Part of a small language model's weights.
Size: 12 layers, width 256, MLP 1024 GELU, 8.58M parameters.
Architecture: LayerNorm before each block, rotary positions, biases, tied embeddings, attention and MLP in parallel.
Training: 146M tokens, 8924 steps.
MLP neurons of a small language model. Each row is named by its layer, matrix (up: input weights; down: output weights) and neuron, and shows model dimensions 160-255. Each number is 128 + 24 x the weight over its row's rms, rounded and kept within 0 to 255. Numbers have three digits each.
After each neuron's rows, "fires before" lists the tokens most often just after its 100 highest values on Wikipedia text that the model never trained on; "fires on" lists the tokens most often at its 100 highest values on Wikipedia text that the model never trained on.

L7.up290:134140120097152146147125110108111147150129111171131132136106115104095138100137098122105126128124110181125098112122117115133118142119158158141132108141076139124136136113184128114166141105124145145136132146156133136153115102109117140114138133110112160103168151120136067133167099165135130173
L7.down290:156149164122118147149131110133168117151122080118152113141165167118146129124134141119177149141147093118124112138111157112110123165094079104118110123168155106128140106125099140130133117131138139134181068131105119093133114107174101128128132121158109126146115125083058105127167133147121094073
fires before: "\n\n", "s ", "an ", "i ", "American "
fires on: "=", "'", "a", ", ", "r", "ah"

L2.up657:164165136114122164105107110151100125164133168145151144165164161119141143127115148153124144088126149127142117151133164080129135103094121126104089119095152144155149103120157125122067148116120097094179154106155113098119111113180138118137139167104117141107121096144130127125095150191123109157
L2.down657:137110140153153105118139106110156117101144110122152104106072114142118122125133125161120091088150161145127088160140155107153099112126116128082127150133126135150103144109114119113118147091112094175174092144159108140108123148124136073147098152150116143145120098148161150110129153155114136136
fires before: "| ", "(", "|", "of "
fires on: "ing ", "7 ", "ed ", "3 ", "2 ", "4 "

L5.up292:138136184131157124106102131106128139147111121134125103162110145108088138140169124129142173098138125153127100105160152063109137171116062045138126134156116103122134122115167148150143154101117129110116117120154104163140158081115116128090161141116092135088128138091153118104101088167130159162
L5.down292:153146127141130119138115155091154127092135127150098125094116113116135174152134111127114074123095122107152152112097108109113143146112146123106123125124077164119110099118118117124136106156123145140124130149164143106129113146117167180150114139143123077127129149125164118171112166129142133152
fires before: "y", "y ", "- ", "ary ", "ia", "e"
fires on: "tr", "man", "\n  ", "br"

L7.up25:135174135169141162119129141093113142126159116115166067114133128136103127160136132088132120143129135144112082156157150133133144190100129127137162097124167139103134095123156150153116120139153154106094115189139148126167086102094095118100143111127078103088154162158119105113136099128155113153
L7.down25:140092096095123122145128119129166112087127152114073151118110149149134102131111133131107155094125147098114164148100108132158162153142103132101130086165130150097120099153123181115125169112146122146167090150126099111123109140157155132167120116119126104171144081125128135137144125144154146124
fires before: "s ", "th ", "th", "\n\n", "il", "el"
fires on: "mi", "ra", "'", "=", "ari", "Gu"

L5.up1011:093104091140116155149139135093101089178107160155119124098121106121117157150140130101129166147145134119144131150162150135123152135146134104132095164129137134149105136105116089135080151105103098152112141103131112097116098118148135132100104125174109116147131108135127103139089101153116110151
L5.down1011:117151097139143103142110098128150177079141156172107142119107099115148075097136085122164140133117158141147128151125122157132099120157116148153098082099168158103140135157088138140166152157150162123120142090136077124128133120107149081113161145079155144113148131121131130118117117155082156126
fires before: "| ", ". ", "e", "the "
fires on: " ", "1", "v", "vid", "t ", "fi"

L5.up246:127135127137122135106109153116144129154124128179129118125120111120111091098132136120154093128139149154139126118160108131101106169137145166176137143140132142166121119110123086120165146142157150147155135100140120150127105088136159155163126144113161119116147169134103107125111124117132158131
L5.down246:177138157150141147111090122148104124103128137111155072130125120137081159165085099095118130183159175152151106140116150147115126154124154117143141090146142140086143137097130118101101122155117143103166155118110088130120116118122129110125122086119116111121114111106107153115111097085107145145
fires before: "\n", "\n\n"
fires on: "=="

L2.up745:166175144105145131143128149135135169154072119113119130087109149139099124129116139126169132090079140150140106111143118139106082086135101109147134106191156111174170140104106138137147134145115122178115146147117178128153151146116134115128171140150123182131132169151136165102099105158120121137
L2.down745:116141155189133165141069103116129115101135113109167094086157166140110122148148175136139108094148186108144131112111157092137133161147181104135156078113119101128125131151113110120119180135106150165132154114141101145130149117134110186105116175117144139154131119111136116111106138118107149140
fires before: "\n", "\n\n"
fires on: "===", "over ", "On "

L2.up626:100104118121134138113138167114144149128112119149118126142164195157135125075160177096149126131142145120147123131164164145067165131145102106109108152158094082121116120080146161155148095100128123189118163181121122164124115151174093103140145160159121121128132126082127108136084128130139131180
L2.down626:157127126163141101153153142128120145122132132172125162134104126132129122109112092104100115137136101108112161144123112115148136140090120133137117089119140121101113134138110143101120137126148137146122130094135108139151126100118151122164088138103137087174054127156085122152128118132145136104
fires before: "y ", "y", "le ", "e"
fires on: "tr", "olog", "tit", "bl", "ag", "ath"

L7.up85:096113165095148146126158119139135096170132172115094134121153134075147161182114132118114132162123147134151108144216108150124139120098150115168120133099151135160134153101132093112120129103129069092155120134126188121140084109122127160115138118110095133098136126115151102094127140111075080164
L7.down85:145120095156100147085127131154120151110133083157098125123114166134125103115107106169171146081113129116159130129126151154152144159163097114088081154133113155145104211152119146167149147151127139154064139112128107116143115129145109096170149115115149128138122115126230144163102089152111134088
fires before: "| ", "|", "ed ", "(", "ing "
fires on: "1 ", "2 ", "o ", "ain", "ain ", "4 "

L2.up962:129111134094161149091121132124152140164116133099085117124090132102117120124145100139139181140085103167140135106100115129117130179162159096106133099171127149122123105082138105120157173156088148131163144166144154148124165131102088117125147138104131110127188142133115140142130126136166097113
L2.down962:096135064140113086108171133115120164093126138088131111165144153133123107151146134151116124126193117099175127123108171111080122123160145132142121123152181125102115078167134114081123124063137129158116154144116122151131139104104166130133144135131108155113153121115116140101181137107186130094
fires before: ", ", ". ", "s ", "s", ": "
fires on: "ation", "ia", "ampionship", "ion"